config.yaml
norm: "layernorm"
bias: "all"
parallel_block: false
lr: 0.0012
lr_mult_qkv: 0.4
train_tokens: 304800000
MLP neurons of a small language model. Each row is named by its layer, matrix (up: input weights; down: output weights) and neuron, and shows model dimensions 0-159. Each number is 500 + 25 x the weight over its row's rms, rounded and kept within 0 to 999. Numbers have three digits each.
Before each neuron's rows is what it responds to, as a language model described it from the Wikipedia text at the highest values.

Description: Second piece of line-initial words
L4.up604:522543441563514479495535489494525510526496516519529483485502445484442508476447489480496477514490497460493471479505539523476503457501486476496477487524506518485481534496529456478484498487511472548505504490495477551495499500520506515478501509495517471498504548507478509484498514588515479509563502486503498479482503483518492494512472485498495476503487479494475505490463516477527489506473508505506497459490452526515506482502509496477490479503482487482510447465458467562449485498475489
L4.down604:504489544480484500552503561455457493523475504526477526503508500510476472471490490502490451494523485453487538502489517486471464512462563509428459505468488509501461457514508532556514487490494538503546487497499485511509519453491470514504540508480503519482509446543507536455515529501530493503539470497540506516481539487483508527483472524504504513484455510519582507539534473498489462501451493474535507521501496491508492491514518468490526483524465547515489514479510476467513496500523465

Description: Mid-word vowel fragments
L4.up969:479486503549497471471512565514485502505490469537513496513520522511481474483469516501494481494494509470491518491472528496478540505501483502463512509483537494525462470495493465487561483499520514526553488490496526536474506496534504432506466502505500514497509484503490483526488501556536474493502493491472437515478525465501515507475524523491497485466484475511520445515517430525499505506528529429537480499506517492517549502493500467509505456493497485477480479492506522551480527458530485
L4.down969:500495557460473554470507491507485481538555518493492490513501527544506498518497517503520492535466571516520532497521484510480505491490496508530515476508529505506485499488509482499444534522483512475492539502453499481485482471488531491481507481473502550525493481490512505479516524473476479505483496489503493510486463489504495485478517459466511540471480483493514520463470470491507444491475462510483492457461517508492519492488500515529516476479453558482483517535504472550552490498430489

Description: Word-completing vowel endings
L5.up513:525529507462493510494492512524513480499454462507491528500494510462441458491469486505516488465487498486495514515475489474489485472507481502477494523538508505535499513483505514502505460539526523507481479481537524519469463537458499469543518502512484493513494510525492571519500534571506493507489498478473479507470528522479482542480503484520512449515519496508495483463506522466495464524547468487471538530453506530529512485482535444532497480572541453501460518461495518509500491500497498
L5.down513:535501480513514517483506491551548511469526537471505466510458523516503559544527510520482519518506476515560522496499526490451521468499500480536500484488496506542546464485539491511481537458482512504524508448456495497510541495492496528523470484548522508491458494496551487546462512477457478526500473510466513529479491491499502489490491453515435497505498491452508492491482520533480488521494495477514509512515478469490469528527521516488488506555453492551560503496475478521514506509542497

Description: Mid-word continuation pieces
L4.up320:497529508478541488430495516472506454493495506474493513558488506476457502487479500494512463490488516479530474508464500469503522477505492496507509507481478548513475513450453457451509490471529491486560519474520483508533494506506544501527500512489524551478514473528511457518490488515513500478476504502484467486510508496513482489503531465531518461500492480468471512471493523501514499553561500519524507556520508516502523527494531481541486467502486469503437513507525532528529460530540510
L4.down320:529484472484524504545481518492485482522515521557488479491519479535553520519502469574457539467459499514500522534574455472519482471526508481534508503512501497494451493495490526535523539495470507509468508469476511481534448479500466547523507485479564477449506522476516453515516482495495483502456512507463501530467498504515501506465468527567501493499521482547507506462510503469481491490514496514462509515503478491452500491500507499517537511481472489506481518524468509527526543444517479

Description: Word completion after fragment
L4.up844:484520446476497526498502543475528477510471490490501550540540497532468488480506519573495485533471478498490459483481547499477452499518517555517523468482474529518479504507492460487515508501527559501515498521491502520477532516491489504527475494542505488510506526500477517504521519456510524465473472494476521536476509492482487510526491466485498503495489489479447510519476513525474494532525516513516525500485488532537517522516525492494471442503531481476476425504503519516479524494531512
L4.down844:511531502482465519490518511513489504495507500495508491431533535535488501468484524456552490493495501503469488483532533518552483547512468482558502507493499503482535516469538490490473514500518522508526523471494520479466511470464521510488480484480485477527502488479485461517482495515503447508504503513471465494460506503493437487511471509503462504539441488456479498468470513515512480565454483520509466532506465473529495513496456506502519511481471532522521550472494507509509504485510517

Description: Mid-word vowel pieces
L2.up151:497507506466470484508457571473521508485520499511478519479521516500447498529490529475530521494503520492513475493483471513498474496481541507498492507477491492535472524476472481498549508488511478488508532500519509479534458529485508501482495502502510505532508537508448469450510491469511524486543539504475492538503513537539498514517529517470532489497481521486469528552470504494475502496521492509491495529497535490554499521510468499562485517542508512480535484496495512501549543511501524
L2.down151:482497568501513506480534508480437467515502513520505512470481453476517444479538513503532491468492508526486469494458496526511489556514527490524507521499510550538526486533522490500513495472538415510464449507498522545485508496531529494479454492546511510505473504522490497494526491528491510469499451467456549497521487479471473552470532504456504498526504528505499458514528500517513523496461516477541468542473494495470517524490518487537523476499477525515466500524504498513471469490509481

Description: Mid-word noun pieces after possessives
L5.up562:504520475466497499492487492470530486515541470494511507500555480475468496489492519508497479476479436512525526503486496467459520532486489500504497480475452484530439525507517446494491476471513519499547519496518511501459471481485489486545496516484544510461498499503482480484511468513519465501488464411479471540478514508486516532522526500531521481463530469527498498482497503513509485506567502469530498516514476490509516517530486491506521463481567506475460523519498522511532513529518503
L5.down562:535500498493522480487477469496520531480494522535477514505475492508520499533486527514506503488449512523532481511536467481486488487544484464480503497481511500500476502460496495517505512539520506501534471518523467513522445516533497508503502498502494490531489497473520472487521502495496492484567485529483525514441497524500466467473471490513503537503509560481509471503470498454490458451513522510455521477504459539515504529447542493505535495496506481458508509477529535531489533518495450

Description: Word-joining continuations
L4.up1004:502484488476486515467494532430536521541477512517506541469489549465506523501497497513526509542499514540507517497500493481506459472462521500511481475500438447501490531501490516497536481479517530502506503464514491463475487474479522568498498478478484498485489489515527492512501506491511514520499487510485525465495490478461482509562465444510524518515546518479491545480512508523508478560476541524499565501531526513513536483496493485506465521485489488498528468487468539496503475515497568
L4.down1004:523477517497501522468492469515527499513523458497484459487490504498525480463537464481489477538476540522489499489518440582520513539520515526504534518483516507482464482473504455502526499522516527509500498486458495522482481502480509537512509493506515561481489499520532486451496512563508522527512470529508528540500511472507479499500463501488433499527456476541474542508525496482490491497527496478535464481464518500504515451477528458547521505555498500459473482525529509514514491481506481

Description: Year-range dashes, mid-word pieces
L5.up168:475474468483533504480481482487500510534521526462499537484530489517458463484491511512485435528511516494515493498522491483476523499503541504494479532500516467489498504528548490486516478482526515537481491482465499459516525523508558483507454533466479510487463519490481543495497499490520438466470483517458478499499541576515468465517490490513535495538488530543513537545516489499459497527484487485492482515503479522514522482507483496512490516473518496478552490512486502522524497513489503
L5.down168:506504510504465490434497517525517480536488479496490467498482507507481498471510520492474578516495456507510471517485495500471505454479501495486498529490502493488510492522475479490501495532499479524499451480514528527535501486504527481509517499467518469520511528460524479457544500484478485513468532474497530507486460498497515505498503507511491496538498439510497474493503544506519529518509508486510453533488460509489531510440505501483523466464516477478484515444512525488506473533503486

Description: Second piece after a split-off onset
L2.up794:538480512483492478530491522543521478554456461482514545484492498431510477516482506499523515510470461489501505522504478517519479471520489501497518506518525511491479522467491510478503496512573504523458475490486478552496516483483500518516526519511539484503506518527507546480541500492515510472493471487488451496510484501473533516477514485514538483474509498500485525530452473475515456472564503475476531497468529513513521524503526486515504511560525524469502511500496498460446559488509484
L2.down794:494506474510505525507478518456531428485483518446449492498460509505486518472517551536501512543553527566515489529499519498452465509496497541490461496521503473500503490454549488496501506501521520485485447511520517478525471519481527483480463503548501487490506526501527497489481543486492497470515482504496559492476497508510500519454478532531510554499480485511491509534485527500554535499500473519514497510500500508554504439472498527513484485489472504495480482497530477501490483505513499

Description: Pipe-table numeric cells
L5.up1203:534530453514496519484518481525508530515477491537495461495567458487525503487496519484499503516503481485514491486513490511479501529461495485480492464498489510446432496500517486473528513504508498485465484528510476479484531532518482474504497505519529467507454489513503503516509483518486521535482506521512519494487506475491502487475502521520501523493461513482530483496499501504515526516493525492522489482510478554543496506518493510473521486505487436456520434470507473514509472544525462
L5.down1203:490458517506486538496484518497492510490510517508507507505523494476514500495446515498532508510464465475514473509568543480458497473551486516485529542486479511494486504490511510512523471447558499514536505464468487508526444470533482528552486494453490496508520502519506482459484513508528447498493477499545502507446485499521496522515517472464491527506538466518512489468499472455508502479485547466547541489530505524490481468480511504574476502505461534481479492476494532516478505489496511

Description: Word-interior pieces and infobox punctuation
L4.up1229:494492456498473495507476510519522517589530487505537564501489503487483505479502484503536433515480490494485489515489490506495526473515552506494488455479488476481504550480522480490524489490533476552519488468508510504515544461515520494490450503539509467463471477574501483512502504549522476488494520450426468502510539538511495482524513499530541511536493526532488539521448493536503485531500489482496545521482527514478512476521457502476448512485527498487525527506521485499493496491461550
L4.down1229:500523487461561541487546504508465446519491506506497540501513470512471510488495496516495497536513492489543500494511466507504466487489507468495489501517448469449540493452479491502494522530512482503518451535523517469541483463493530464526471527552484510477490521476501493485487470490508516493504453528491532549499519524532498464492454530557548509504516492463511485492499523516486477514495510504472490527488504514500511492523509465512463506492508480511508513519511515461512470541558509

Description: Mid-word vowel fragments
L2.up401:502528482486478509474500551523510495464485462491478542474500501463481510525504473518536512450481500498525504504498518514499435481471483505487496502521490493503485511486441513466536498502523490468483546491477504516481506472470556460552493490467524463460506547545464501483486536503514495475478489488472481513467503554486480526524490490519498495529506524503497476446485496498497494499492515466494548560586543494509503471478478504519480485536505495493512487507495531437510560496508491
L2.down401:506498447492507475491579521499507518473553504504560509526476496480465564492531530495479485470495536457528485459538486499464463517447531481491453495463521513459500489505482481511496477474512522492479538482504500448509496502435518498497497484476520533460542521452468511456503498525477519492496478533513539496480507531518489502503474548474510510466506527449485481498514529487529540477515512489450515516502520519504533499523517475449520533491477503491516530501488483492510462549483470

Description: Mid-word consonant fragments
L5.up312:483511469557515484493524517471486510505525536505534458515539463498468527442518473487485491514500495476507476507496484461484537454515506552486504489465525489479426496499513478503557466497505535543543476492485527523502476518468532458466462491450514519505482477521509493489475467527476525469541484531486472524514484504512489510479514487459495522484507480541510508496489470442481542500522533503448500536493507525513481517455466545500512485538436474469482480486505460496507474485519519
L5.down312:504492480476506529543511452478490496481446462489473538521480483493513494523480558485565463534490547489434516514498493527511501524482485515497508492468535482489479508481475468474510489516501460475487529514530500494543488541469513471491449504460549506552521522548481506508496504524490489496480507492520484463528511535470557486530503515519501505475451499498513471465525481462448508517491514510496473511506536498502520484495494502495532495470491500471494477513518478509458548491525489

Description: Compound-joining hyphens
L2.up595:491528482527496497480480556506522473521539495495491521447487491496511508530478511513484457495483493466502522509503507458487444485511457518513505509522480490483484507499491491487491507484508489478509484506494488476511508454526490483480541576496498515462549501488469505482475484463509506467488531527510502533519535501521437488521508448492537521504487479512480494484532511499532515528465500521487576514554518520539516528492471469553471449492509508517517514462451518484473492511456513
L2.down595:508493531502503501472513491495504474504530506506466485505511485505504488531500479474575521501512511521495516545486478564486514498480491484504527522479522524498482476499501489495535464459517490421488462505471533500518492520521517494437459495500477529486552399534523481482512496481507520488478516519517513525507502504529491527475508505480485508515507518499499530518474533478494507506477520499567468509527535513477500461534508509509496529486502475532530493500489534485499505523493508

Description: Compound-word hyphens
L5.up1098:543484468505509505485551486545518504521502481503481531522529482488503480498548521509449498516462503504556500513524456503515523480509498503509502461454478517475507539465496495472494498510475499512487508481507452475478495465504490539467550509564497522429513463506535533524469540477499490467468519484495493496453494502493465511512486469467537507451546539547484505496463493494506489483559527500489473485496493501506476518495437479519470499487504502473496464504497491523520489512494490
L5.down1098:515478522512534490527517477476498491588498507456510516515471557500505462490493499501548499512498472516482562493508482502497513502451494502480460472502501529475456544484521489508487484487504475508483491460455474513546491435519495541436457481497498519511495484506503455494493495494475459510530482499486475465493495503513528454499514509490476496542451496477484517460498504482521503508508497486512452512478476492481465516491511493535487495525558511521484486481514458478511495460568543

Description: Second piece in split words
L2.up1241:537516476516540499530487550481505478498483511478568488504538472454470473488476489473493457493525511431482532527510532528480520499493450495457479525521512561488463476541501481479469517505503482548516512499505534501505506477510508524448510515466552461541439510536510536494495516513519491504553498508500528515501512522539501455479549502460503509497493500477564467506477541425487512498490510513538491489484504530510479477493524498512497491533482490502509525469498469483482485534509534
L2.down1241:534525507510477527521530497470512522521434483479522466508486507460514471503549502517503504518501471475535491474473468454514493495526480484485524476525533549491548561512500491487535520527528503515536506482465499489481496513442505516478519515506503418493489495488559521479462522506520490541526508486516456452511515497506498474536531493523471512521478512483529528474469529449548488503474511504508531474496499526468512482507481494508518526512515508503473498500514533489536501477486478

Description: Word-completing suffix pieces
L2.up404:499474507520505528484440503486527504509489494483490482487525409486508502534493542515490471532495466433535468493506499460479516484491490513503499460454499503503472511491477515504553489434492501514495520472484486493494521456528532512519492502584451493492470510501500483493519500492511504492508513438467540510484500525525509524523496514498493532525467486519482523544468497507497516481527511460518540504507484489521468498516504472521490500491522474496461448506485505522542497511482507
L2.down404:495515492495528533487470504507520494468525478513529458460488505482502502496521497482502485503496476469514490483522571500539485488461536468482464493499507516547490471512477506515506502494510502482506480489505520471510496509489512494534455517489472496487530517488483465479514541496473490492512558489469493520494518497540490512536531533512501460479518477528501482525462487451491479534503464544501521498492471513505520521503546526526464514511499492525521540493523482495465442516478515